From a checkpoint of a small transformer trained on Wikipedia.
Size: 13 layers, MLP 1280 GELU, vocabulary 2048, 20.5M parameters.
Architecture: LayerNorm before each block, rotary positions, untied embeddings.
Training: a variant of Muon for these matrices, 584M tokens.
MLP neurons of a small language model. Each row is named by its layer, matrix (up: input weights) and neuron, and shows model dimensions 160-319. Each number is 500 + 25 x the weight over its row's rms, rounded and kept within 0 to 999. Numbers have three digits each.
A block is one neuron, or neurons of one layer that tend to fire together. Before each block is what it responds to, as a language model described it from the Wikipedia text at the highest values.

Description: Second piece of split words. Word-internal pieces right after a short word-initial fragment, often a single consonant like t, T, F or w, such as T-og-ether, t-augh-t, F-ast-buck.
L3.up1020:513485542522457554504509528486493530517467500480472497507496480508495477490512510512466441530495503484463506514487477537528485523530452488515467478488497574496512461546498520500522491477498528459507518518485495463546510521451499508488515493523496455464500481511489503503471529520469482495530461536500551447504496535452461475513535483484526477505511497490509467501498487458471500505514538464515518488483469511538530498522514532485483491547534487478496519487478495488519516460519564

Description: Split verb endings. Final word-piece completing a common verb split across tokens, especially t-ake, g-ive, le-ave, m-ake, plus h-owever and alth-ough.
L5.up380:469507514468520509500507484474496463505481533499457495449504501528496476508516496473474488533490527510471503490485514484466491509510472487462466522487543526511511499493519469507481533515507465496503521512464492534525534488485486498508512489479509463561511473493470481467487563457482498473512548534531528469486509566519505512491480530516535481489483513496510451477514496511491494479507520498502536478456487507445497457510517466486539515460577463501491482458531516514492511512532510
L5.up513:554482491536530507507471523439539450528490514507528481461496528528544504510510477495467465503498508529479483512520530441484508493519490463432502471514493472507533489508557490545496493434530462493519508513488507490511536436488454483516464480502494499530478487494480500494523524489487512481501510489545480495473491511500482504496521531511514452507520474477511505451539476497478497507533501494477521475544470516475493457523469528486479465520522455483545497512531525532497468531505468
L5.up522:482496516503516498564503523451483479504512470502516506526550473525533477454511573516500496547544496532490505506503539529532534526452461530525525511495437551512482512515503468532482480509469506501483465481474446527483454504479503462495498534461547487530526497427470492496515518494481481537510526485500550445487485524496501518496531510509493494459476518503455505473487496534492466506521508487520494508545461535504464515505476486509494469537519461484451507508476500546515509497500500
L5.up543:513455579503520461474474518492497463462491476501549554521482560517423564498492492479471462476510495500451516512515494490497494510523533468550489518493535498503472492516526508528467498460535472533496468492503499521488508493486508440481524543502492502484457503499469536486483492490511467471477507513508499510511499527524487479511467550512513509528448514505516519492517520534532441490509469498494497502530488533473513506503491503500535450516512512487501456497503548529456523511498519
L5.up544:538456478466471473539517503456487515470488506513467495512502497526497441460515521525472475542526515530481505506520454482472507461517538531513494532500481515536471472538556518527477462542505453510496516531545505517499498485476482537543483535495510453535529510534505545544508482471515528478532504483490533497535458498503460456501465493472541523508498501482508465505517512520478459532487525472473555519464496509505510489553493502499502523468530508488516505489493490486525504486547498
L5.up569:532479491512538508515472498467523473519535473491539500479536515483499466485526502523466473519477533528495496483535526490488470484481480477488512472499522491452482526517503553483459527463564499500494516514492462491528506487473475490478555504502491522492477506469493474506510577522445549498486513499525463504472472542466543498481493508503523505494522509507518506493509527506490519498509525526464513484526489519449530523502496492465557491502473492469490461497475509561526541521517484
L5.up776:542440506507528503509535506486521508519513430484508497486513503527472488523503469533456522506494504507467544473497490524495460420503519461479512483477493516476475515521516520486516549486514427499484530482516517507477509487494499485454559528492493472477478518514510488479486486487472510484519538508538521521517465480476485535502505530494503508491505475512494504494484490523521460511486510499501503467536503529481531556488480492536517515492503421484524486479485513494488510520501478
L5.up1148:503493466536484525498501482470522485503466531502508506511487480519541522504509507494489462520538504529518502459484520511529498485503516485510464548506495554498495512490518516516522472524501486515532482511514464492503485504485527449479524464495481485533485502483491487491512509461479525526459500512522546510568489523455523535490494507498493497489529485478512524512546528503541487555512557482508487512533464463463551488501513480492480481489494520513519501497517507498470506490481479

Description: Word-final suffix pieces. Final subword pieces that complete a multi-token word, mostly plural or noun suffixes like -es, -ants, -ology, -ages, -ices, before punctuation or prepositions.
L2.up55:497519493512543543472502455534515514550478486500491503517503532487502518467449464525508491517493513494514504512556477482468476472496525533557536476468563502537470492537564474491526538478500496467498506530491554502440492486463500505497507465479544498481479501489461511513480552511535516499512481519570492505466511494499508487492461494533527516511493548508499461480515508469483476509515482491515496499510519504486483505505516459493508497488454484491476465489520482525515521489485492
L2.up65:512486534500503507486503481498513453521507492485525463496496500539555507447499503525478496548549495496523501498497497503485533515481517526501511522526502510458456474468489472474545485433486531446530493489505513544511507497491514493520490520506533509443513513470444492482482528547480483435481465497499518462551512482553502547515491506542479486501497476546446495514466493480515477490533526453490505497529517468546496510501463497472480482501500501495516474489496476449508513446495508
L2.up184:507520537532538479514532522523491495500495506479526456513539500443471523455544485499535493523484486466515454494491488499506500536508511517493475470546513508523455507503541501496490482469483493482528508512533497474534513504564545487507467541477538485471472488514507499515473512500500485554510491496497513545508491496480469500545474484475467471498466509546472437500501501505478481504504541453505540475541441509531512472495477502526492542476468488521465512458490501508455476516539492
L2.up194:479501462515558517530477463498500542498562506483506467531544511515492525519459489514489517533511506434498499465478527506511464557509502522459523519489475478523482470511466530485469543445463444521499513530495564482463538497517503551500543492493474493484513483509482471490489509488508439516485524513503513503520502471483510505522492517507516511464521492469507543531465528508529483467483498504542473491488461529514507460469506488473496551459514498502492495489455515506493501482487532
L2.up722:502435489488494540504515452514479551549508495500493504501531518490505507508468476495501505504509533521465526460476509479480551501467506567502515487503512525495462502514519534477472518489515497462500504539497505516506541499526509508542499494491521456500488535443450452537522542536470491514488481524525507486515478498509475515475507517516517505506487520495501520508489478518502479461507511458485518476453515458525518481486469494499523509503508459498490459479459523482503483512464490
L2.up748:463522544470562529509484553541501509502516495499534495489471516470490535539509504517513498496501479472479509516477552463454486550498472491490535520488479495513505473545498485505508482501508502518489501494541521496497489484499495511489511485491507518470514527506474481483491525482485485476512489550563503507524498503435481501503500493518477521492530518491509498518467533494465466525519469478485524496508488498486524451521499527487489532511488534514460489486508533483518530541481499
L2.up911:491537512519496538504483491520491490489506456514474460502535477484512528534513522461511477519447455477505483493510508469515490486518485518515480503485519486472448515467505512459498512454483500434485492527489490509530480527504502519484503432496478510501510514518478500505509488528489497528479497472481519497529488557534511513494501526536501492467511508521444469491493517474481511494535496538506490488482485505486531494498527477484553513470497554504526486489503493498490516529520488
L2.up1104:517492551514485509511509521544519476508460450509508474461476477538489468502461511498479506500501518471480501498492532483516475495473505507529522515500537487518491510529505475494511480421521487492533495495487529499449465543560492519490498472447483449506487527448498484517461501485478514481537501510500486500514521538529494512488495498533496512543532521505495485502460555514509516488486541507481479509484538501541467498516482514523494467532483479502509535483508523517510498493538483

Description: Second piece of names. The second token of a proper name or code, right after a short capital prefix, such as hyphens in I-25, Jean-Pierre, and "at" in Matteo, Tatars.
L5.up33:508484518523492493533532486515480503441515515528531515509475486495509473502507504500540563484459538505495483525503479489521514526503495487500513514477511493520502509451527501480492481461469490490503504493530434494484446506483547551465512484473527497484521441461497521511463477525520472508515502510486542540481534504500509512448464511527504454509519555519530483524501505494486503495518489493496491508469520520467480511478519537481442522484549524524534474508496479521517429478497525
L5.up156:486431496470487478484503486478464556540471525544464518502527495505507454516485452479518468507471495478502463501523460484487496481470482487490520487522561515479482532535477512516480528536525555474544505485530507498515541460479497494480525493513520505485502503500511519518453462524457507489471484506505467533490487510478525498486544487477459527519517481481522501523515458488492451463522476533487539535448538529516523478553515544481475514512500488500526471512496470505509539517499513
L5.up506:517477503529488502496514514495469521535491468491524522539529481506491443492496496503494499492452500523421531488515514479534476480495531557499500475519503479524502509528510553486515520458519475499495461519469477560478512525512491521468487480509484489521460468505528517475468487532483489500506517469522468479541502476524504494527504484514531517537451502472471561504481516522488461511511536468480466507507483540482490527546523522478488474481483505553455502501497519530489496473500530
L5.up894:503454462476527513509481489537507506494481517528489505503532499532512498529493517493516465528554476525489534527560488525514517501499458492528505524496499541475488537516510480508494526534496519483552480509501511521497476523498514501488500512468487521473493513483540488502518545456468485497527486529525445475495514487528497503507492511463514520521517482526514506506553466473441491469536471550480510482472500527493478490505516510477461510569497520457545489569481511497528511480496497
L5.up898:458519467510515467498506512544487477515527482487516501487496481518507479476533495500482519484467530518465520524540504455526475483499507503499498487476541534550480517509507508480497493501528524514546538475511518520474450494516530483524482510520541473484486520461523505511516491523476476519504548528483476504536512546566481470495531484496492509493491546454509499501505417494481514512479531469474518502513503492526444538489490490485474494524437493503494481467492524455529480528507500
L5.up933:479567488493484504536508498452468509507516491462503544485500511476488499495498489479506467485539488524493483490500456501510508512532558513465502497516475508526496495474518550507490475457490497498483531512518506505472527515502491509509483506518521486465494470508528501465513501528491532503494531514502513518474552490479472468460514483564500557491518503480533543455455498551524505498514475491486505556499492525511542546506478488488486504466478482454479494512507478494566510484497487
L5.up957:525457519505485463469476521498519507524545479506532555487501513488466466453492497445476541484498493515500489467477511467470487494498524514550457477492505514554489522508519497524526491524513496502468481510506477497473490518523518536517463478513523471576440500485487501499505486444534462541484540504510459489497514498524466542459511503506533509498526478505512506480448529523526519463508497512494502473512518518551511519539494493505501514508526525491539462519480488511511522536465524
L5.up1238:493501482502469457524496537472495517493481524471460523456510503523521473500500459490520502490541472521476521521471485487514487514486522475540454489502518475500483471514513525508527482495520472480500499514541493525545475540487562511476489452490555478487488496507503503538488479514522508509449506512538523465530511529525506490509519481531493496501507493470510484507532478492543465523490540511519515483532555525499519484515504523526505491547520466503495479483512490506525472478511507

Description: Plural suffix word-endings. Word-final pieces carrying a plural or verb -s ending, which complete a word split into several tokens, such as bab-ies, s-ets, filmmak-ers, decor-ations.
L3.up1147:510491532499510523511474512543464515514505523489526445482510480521477488509508464494502537488530518505486505476493512520474471516492477500499489527468507498509526545540490502516468497499497435529528488461497492515505511501523504490489494507514452478487501547524453501532515482498465471480503506473516522543534478454507471524510480477511485498492535480435489504521486531465500482500507480515460493519506517511494524456485495494545498500512477526582480474518515530505476468500466509

Description: Word-completing final subword. Final word-piece tokens that complete a word split into pieces, such as and in Thailand/expand, ign in foreign, ied in dissatisfied.
L2.up62:522510533482511520554476493485486492517531482514509494456501501477516495483465500511485518497458496494533554532523505489443516501530463475533515480518508491525497521526492512519477475448533530530552492480459501500497512465523479481513501511461520515498506479506489470487497529521537521536505531511516495515467486520502481487523477483484533507511501474532499509493474513515492484513540464489458507538502489532444511485469502524513494491446511477532511562495494489536495482474519500
L2.up67:501536551475515503494518483513548501473531463481465506489439539445535524472486463469509510526500520502519513504507545508486501492465495505506470477535498482540524488516486476515513466471548494446484501487478478486513483494445566509517467484437538501492508490499516466503524495486531468459490524549514473494530499489499483543508446509521505489494505488508485503536552515503477477543533542478519523506507489499526478528477475467517498471522477507496508517506461517442485466523487499
L2.up154:452466550472475542475452531479492506529505525490476460548475520513496499518495540556510482469518532473536537490514462495488484528483530501501508499517469544487526494494494496495490474507547488513485544482483505518513490493551491490524493483502502480512497556503473538517520486425529484495503464477527501464515466530533510440513465498481482531534517556523510477506489519503512482493486452510553487517451506497508506472537490472530537468473481516519521498499483490493537478514500509
L2.up191:510470474529494548461495543518510488506528461462515475470525507474487516494495505508496518483512498501486507498544490511507489497544485519514524472518492518478501450492481453492493455502462530513534501507561487490471497498493536508450507485525517469516520452487492487475485514509515541550498472493491483467509506514575444481470525515480500461466534496482458545523529520548503502484501518467509497490510501493530494484453484491490531544494525501490499502504479499523470494503503544
L2.up278:514510509477558522540529524537492573524487499538506472479532511452513524490545538545458491509513463494494516516501498489450519522472490525513471498523519456509483486526461459531509489474493502532524474486457500516494498485466541476498454451505495498513529523477506515525466568462512488490566511519473523496523550514556483494529487531482482466506510462490452466556473542511500470474508520491487484504458507510515470490498490501480465476494547506520491509495481520491492498492497482
L2.up820:468482485510509458495536489531478547474531499521497507513546537511449536518482507526440474524459483516519506538488473518529488516500489463486519464485501472461495540461467513525497523486530513524523482527490521508485480494490493513505505475480472502479545463463486452512470500503486521466512497526502465494521486505553525497454508516539509554493461450501524440513473554521478531506514502457501506504484502545483521469522526481436509510460494473490468539505467487530494521481483547
L2.up1166:534465493531527520494491482493497500492466427489500476493491536531520516490507518499516522475486484509517534490541528500506493512448473484515471515509498476495515483513508485491493504440492524506477499497483487503484507492507548469496496482494499497514518535519518465526474521521479539504467481542459546513578580509543526501510473529492500504461517486474493521526475539509555469528501503499483480514488472469462461517497472504486499498461522520534453508469461504469481458518443536
L2.up1184:501518511490493503504563526521458473494495485466523500470502554495472511454548489478525482488510539528480541483455489531533505492461516488520480467484508448523488487455491511511523501493500508530498495510477517451559479512538503498459504503505479455478501503487549499523425513525537507486531520501489513512489528482562476499500475490502453530529466509502475494504502553518508500522518490487458514513505489504503479540469485524479473502499509501469508514496489495512504481504525537

Description: Noun-final suffix pieces. Final word-piece completing a noun, often a plural or agent ending before punctuation or a preposition, e.g. review-s, consult-ants, speak-er, interact-ion.
L5.up131:513531489510527530524495509491483522467526558535545510466480501509502527520522536488493523479524456504572480462483502503456476540503478501498520540451484486461509482462526490478548501550519536490522511514477533514450508489494500500511463524547485455509464507501517515478508503523443494492522521491551485521494513505481501480521527517528535514493474497526450489502499479487511506494478500528488516478507512545510549491515501516453501517489507516510496525469483502488523499503494459
L5.up204:451512499477450493488519480521486482535545477511495471504506470490466509499517484481523522490512484527472511467468483497505473497509488489487492486532516502511499517546557576503479514468479536481478521529521535490485497508521500478534505474535518459523486496493456497500457463505509508481530473518461476486526541508521536534481469574542499475488491491525487530498534488525484479484511505528507438475452503506535504483499531493493497443481522470505494480532523506547524507532511481
L5.up449:502506497499475500477530492509471525499506511510505515510498509540501546502556549443496502516516512446516474493486517454490492532475514466473504486528496456530540488484517507505509528523511513442503524515490510491526472497516475535474495500491542485473458541516514508470477508473500457487473484517532505522524477486497492498467524518498489539471492556466485510534464517526501472519509564466472458500525520508491549507522504527513483492476500489464513518511488497494523494537509510
L5.up547:489538489486467495543490477556527489524542521450506475516465479511518513511506512483501515508465498506491478477478523478499482508537497500488512508504522496476517455517527492517494505497461549503507511512558493508490446498527499505471507501486545485492520525476506528474517502480498489534522519485505517562505506449506494451492509520525489488477524525493456526509498508544485481499513505505496439508526494474492490524508533485477458558482517490511484502504520493511511497523500493
L5.up678:500496481495527496534517536513489527480466479528502427475510459486465513505485513541506505509533491503520492513494496506466515496479474519533481481496478482457563504499483461488445512497464477455524531537486520481485532511503522487475436504484524513515524514463465493519475482480515479502492444514499482497494490515489502488533538525495495479506502465496512499550508500556510477504529499536523499534511485462504503506500489473516462510485535532494474532517513465481531475474521519
L5.up965:479494525539507523531452504506480470514471456465489467536471508514530531495555462531519503479498486477547465490436507481479499500530535497517499488512483464525481494520470451460501518540455553485502504528504481533500507522531491502469466483509505519500507545508482497482463501499486508521504525473492489505493475520506515505512481528507476476486511465462526496501479523445467503490481522500517530473505498523493516494567531498529485519551514515506456499517505474475500462522521498
L5.up1032:502549499486492464504487546519496495522520534487495446481480536449478514486500516545482530495516432484504534478512563508469485512463516470514538524489455466466502489524504501502444511481511530478524498484487521471437514534524488497515525499517491454508495502531506552476469496496530518480492505492506491527485488485487449534480525498483511485521520546482481532494551499515453501480532522517497488502518474461522459456498499531496491512527526467483500457475470509544486495484489543
L5.up1196:493534495494489512464492512517513480506517522479491459466452494544527536500506489505524499480563494486517493507503501573493536495508507460531508499500465472499489517519535486497518463486477454461486509521529478427506486478516468507502481511459455500499512530461491469471530524492520481533539508544508541529457489499514502491478546470534463534475516477507507494523490507448477479478563479534533529481501516472526499504504525497459482491502538492479503482526491470519477543449538464

Description: Mid-word second fragments. Second word piece after a short opening fragment, strongest for en in ten, tenants, tenure; also seven, thousands, strong, interest, Though.
L2.up153:498484488522488525523487486461495496488494480466541493515503496507475526507466478525492481495489516480516482518506516468498443518526522485493486466541498494558524506509471518482487491550512502544475493489482508470531534508486514505478517509521492479451466460488478480525478513524476517499481531482507518543526475484454506451488483489464513471523518483513544415510488512483501507494461503513520509540487469519480546539540473511535531494462450496491443502488492541481463514515452503
L2.up302:513483480515535519549513515483521489497465488529470485524523552514553495509481512470503555512521484523466508484519473542505484511472542513509519508459534533493508469487544502492489478471496449532487484490488475503514491495463530520466516518473497506478497514456518470520498529447496493506544487509512526527466480529475483504496452501493510506515497482499520487477479534444485526510503478538470504541501492559503460529494517500465488449467524467485524518561489500500515520524516470
L2.up577:491493452508527501485489478493513501502465514500539539486497498536489497491489485507513532515512515511541557504458475522456467520497486476495450514550527478490536512456516477495464444499511496533474517491502485523557454506481502448507483465523520512512473481534528477540498515476466501534494461515509513479475484516556491493485473520512515511507524465503525490488526495472529524465520542461501501506502506514506527511497520494525526502515510526499492470437491540468449468476464573
L2.up658:532479525480506510475501455549517490512450502528461550481505490506520510505494501528511547483514519539475506490494467505500528533504491511499449471510533493514494464509506480532495453524525496469518485533529516509557498496495506494533500507524522507485493497518496483528506561520523515514538486534475508504458502503497521432425479459513511484519474519524523496500524521502481516462517511488489484533492481510472527494513472496461503480532529479469471540502513538465493530477508487
L2.up753:514466536491516482575501511462464495478454490498501501510552541558507524478494492501511496517512502516517562510493510520519517480462521524485501482486535536494504525489492503515472508447536497533444507488531544472483507514468498496541534537455499536510526524502474475517475567505497511473537482516518507453484541516492486482520465525474463506502488505473527497502477507495545496482480487504480552481516518515491488467510496505504566470471502504499462495466475479507490482497501523
L2.up918:497424477521528488527523530440461536504527529489501521508515492543495559541519543515502492536527486511489508548458506542516517532477528476476475521478517483488532526501505510517519459474502537545472494529482469475496499533484475512474493521499507462453511478521483487478475554501473523499490532514502520468481480456479495494499522562506499528494493512513475505493478505516541519516478479483507538499520500492504512526479553500490539499500534487518525478500537497487495531504522486
L2.up969:526519510535560498526474464486480504480458507481511540497526502530498555454517524507471498488506513469455504493478465514521499468494533444467544494467517463523485499493524484506470497494501500511472504508540512425523568543510508503501514512501507498501461519469556503543501512499496503483480469465451493534537518503471494507455488534486489509513479517526519471511510499507519484506515550482453507505498470511506497497491508526521500502477508511526548448462468508551487500509500506
L2.up1072:506480528492519520496492502475496518521490482493485446485505472479526486498483510540506509504506512497499507493480496540489467506508531483504481547487477491487498495471493496510519474479514483500538492537507519485473492516486517473528532542465433497473513477553448541498479556496514528500505511494507507494467504469510520494456481554503491482506461504496516518516504516518534481469480547492508510529479476520456505546453488533475521501468535494484471505515472537532520520468517486

Description: Hyphen inside compounds. Hyphens joining two word parts into a compound, e.g. number words (thirty-three), Arabic al- names, role-playing, semi-final, re-evaluation.
L2.up232:494525480545500499478450478512507472496470491427470505476479482497443522486482490513481533503518515527484468520510502508479484466502490485503479437534479493513491531456505506516507470487497491512499493485550514468491475504476528493477527527485506476469459510489511523511485481491501489566541458506530525546533479508482502500504528498499491477545525539489465489500509513519470496478488544494516521540466513500524496484521504475495493492495480481470511553508458544564520515510476448
L2.up307:523509507562518496456495533489547464470442513514533489472512487528457554443467495507461475494505529540472515527528510473553468460462496500469490480489518531534501490473511483560518503501498482502465528540481513486504494549463472504484548497473480470521488486537508520494501493481449505504502478487478541524480489516504534473517515517516546496476488481506482514491504505492496457464481550467532519508491505554497448491511473474533475526517502514538517544482469474501488515515517520
L2.up628:464504486522501548463472497504503516483500549527498536501496506457488512498439518498496495492484494511499495517494449533497427505477455554493505511487490468543497477463491510481539542474517475549498503499514498494500560507513493477456492508487542474490472470492476475485509508445503450531561453492499487520533523505479535474537503557455524511462508522502464518511528530488445470497471518510526499493496500535505465528504460485546515512542473487495518535495483495497555518538485512
L2.up632:472525543483504507495468450514494485488489514495488529527530508468483532473516489555530568466496528506466487523523513465521495549538520471528513500498519551494510482467517513457524500452484504490495508505504503494545492527494551505461496467505529558513489522471483520492501509506503492513484488565507499493497483496505485505450503501510514512536509526532503499497486499489505499502527506482456487466520478514494527482490457494498487508496489567468502546518527474503562455498521508
L2.up727:486550482525485544443498527509523522494522532467468518497491485478542502507489528499528507455456528489504482491514501538490510488495503521544540480523496480502485465452475511456532498465487511486508531479497468489540531493497502451452507469526508496508521507501506484478499499480503483531509517483481486508518485491512485502485493511459494505450494496523473500487590502484518462497473517481529476497455484492541479518514454446505492528517478491472478525523540505475533501524498536
L2.up734:514467511497515496503485505499507469494536557490483510436485501481482503488495469514502513477499519520508512523530492504483458501479515511482514486490497485520535507500517490484475492502496489496538506484517488529537579521533482474456490478478532489497502500502487516511487514501470473509550452480525517468517539503511483493552475505447484488495483461509493496511543511507427512479471486492562416524450499526521488477472447515514480496500513464527480489504496514523526498535464478
L2.up804:500498507539535481471511446478498527482513537496491512506458456509479479476479474519481533504547512518514486490521511513493463501459555509498456493509490488481530470506487476434482525488509490470521501507493515523546525511504504505488532517491482479481489500522448482521474501471489495477511484488481491506540488503540488530501538540493521454478473468518485467501520541472455520504472498522514461477514523558539424550528433497468426530523480464482540498517475555499479496505519494
L2.up982:488490479524499446484479525545480493465515572495504464492498471502468525477484474490495540507528489513472520507505470529527474475490562512528510464492517462483467501514518471449505489489472489480511534530473460471507534513498543485470516508492529472506486496503476522513502514487521502499509435514476468557525513477526521492490521495470492502494487534516496518494514514508489518504520456535498524471497480470533496515500452469516493499505448507485508514495502520524509550518528470

Description: Adjective-forming suffixes. Word-final suffix pieces that turn a preceding stem into an adjective, such as -al, -ive, -ical, -ant (experimental, destructive, extravagant).
L5.up516:492518471510482498474531540474552520532527520535464515481469466477485500507496509457524477506575504529490430517478517495492476515512513473494489519512464492461504505497462491503529462458505480504499513443482452511526551463483545511529505469470489487545471525518471504491559525495523541501495482493462528513464501493524498506471515508507512450492521519482496496509519560468484472497486540446535547511550512495523497460510502499488495516523499500493502481516487489495519514504494506
L5.up559:510515527495531514512475539484509535532490477540502519429520505519502502499548537517539527444491520549547484518477514490515473474500468529490520502522515499484523492474466503500492535525509507498525510479506466498537477502509511530439505502500478514511539552485481500498468506479528511534479433487495467476501496500521505510522478503504505480526500497522485522530499504517464426496520500538478442472499510537480535537440503509458476451496486512502522538516470507543490475554498529
L5.up563:487515530475494534517514530487468520547516512493484472470481510528488524490472526518483456491526505500502492507473459526487516490504521499513535512569526515436459490510436515495494504522477538517510552527488477503478499484511525500491493490478535458519560484505483504449505500504504504517510472519463513486545512464528493459495474498541484518517519531497507537526525494493542492521479516452499536507491527448505490491496466510488470478482527550476513516491514481515485486459477520
L5.up578:510505489498459524540466515490514529510488496509504453483480469457539549494542544524469524529515463566493498516494465531486509547502485495450520515518482458494485487480512496466488455481509465438514517505492477458499463505511510476520466460480490504509475488523500484510552510492510515480510489477500514513507503500536556489464520502511466539532461500520477486505509467534473465482470487487493498495495506495503533487482571513508539515489550511512534548499529436493491464537485515
L5.up778:503484530530505527499513554499509500448489472520518504543476486488512485476504521500513476536482541497530493510545445521492465511541497459494470542539468485460524489508463460479468492494486531557479545521478462469501499500524567503477563418517492473486515477528520506466499496512557515517508512505511471460529490482503505491512477490548503519515516504527462477507518485472464458512495517468489506516509486482498485521492503495469528498490502498513491469502477493581522506518469496
L5.up822:484516481520473496478511524523527492507501508499517503514514475457487469518485516501535466553462529485482420509507468506495506517514536500509468515513452523495496426477469496517465467561465481524541509528524476461496479462533516504491485510492535460492510465505511532513450501498532521478532509505492505521480470486494547472512459507550482488493519514503505505546512502512475494534488509475474503517492492521484495483523507521512547459527486501519477543529514447515467492501464497
L5.up886:520473493511514470487495548501488503512542518564525455503532489526505535493541524507544458519561503502470494473470476497476511499522520481496487543517496517477501447482493493504464483485496463513526478517498480502544525506545524517499529535493524442508471558504465492494541535504526550485502503505437500481503531474430489462497506543463463465492497512511480497506503557486522481473498524525521503551485477479530495513497520511473512517493487524489523485508478464479499510509512506
L5.up1267:500472488530516491519474512522499481497512528492520474485542459450484523549526486461499461511492552540474506519489479496478493487508488494506481511497516482505473508447525509459483530503470515521500526521475533460489485531499535471463512436467490484497518486504519483486518510514482521503551471491456506487508494494511506516506507560518481495527515500526519481506467502504459464486482509521470527574530520546463557477490501479465494459504501476488519504450511425546560497478430495

Description: Hyphens joining compounds. Hyphens inside compound words, names and score ranges, such as avant-garde, dot-com, Brest-Litovsk and 0-1; also table pipes and prime marks.
L3.up289:487534484527537465464476490512533473469542508541529507499513462468495490503475495508502517430539514455474491440478481523494511505452535534481479462471473477580511540479487501506520516466504479477550483495457485517515547521537503506520491508492529512553503499517493497489497491483488480483539517479508534508520495492513525509538536512511483490473533486486504514467530525437490455481476502465514482501521499523518499497499423505508516528518463458520512549499497459490561486542514491

Description: Adjective-forming suffix pieces. Word-final pieces that complete adjectives, mostly -ial, -ive, -ical, -ent, -able, as in spec+ial, competit+ive, financ+ial, with some "National" and "of".
L3.up694:541561499545537516520494512498497540466497541451502501479504488483451466454474496542538500469483494515495523518510529488513477497513496544491503521541503502469461489508457523544444485540471519551519531519460540435516503509514524475497480467523471534512519439460484463493472499481488451504505518503520494488527532530491523512513500487502451509521514522444501472519520499503494492492515497454474494531479491499482501489512493509486540488514550546500495492474509522493531525469489512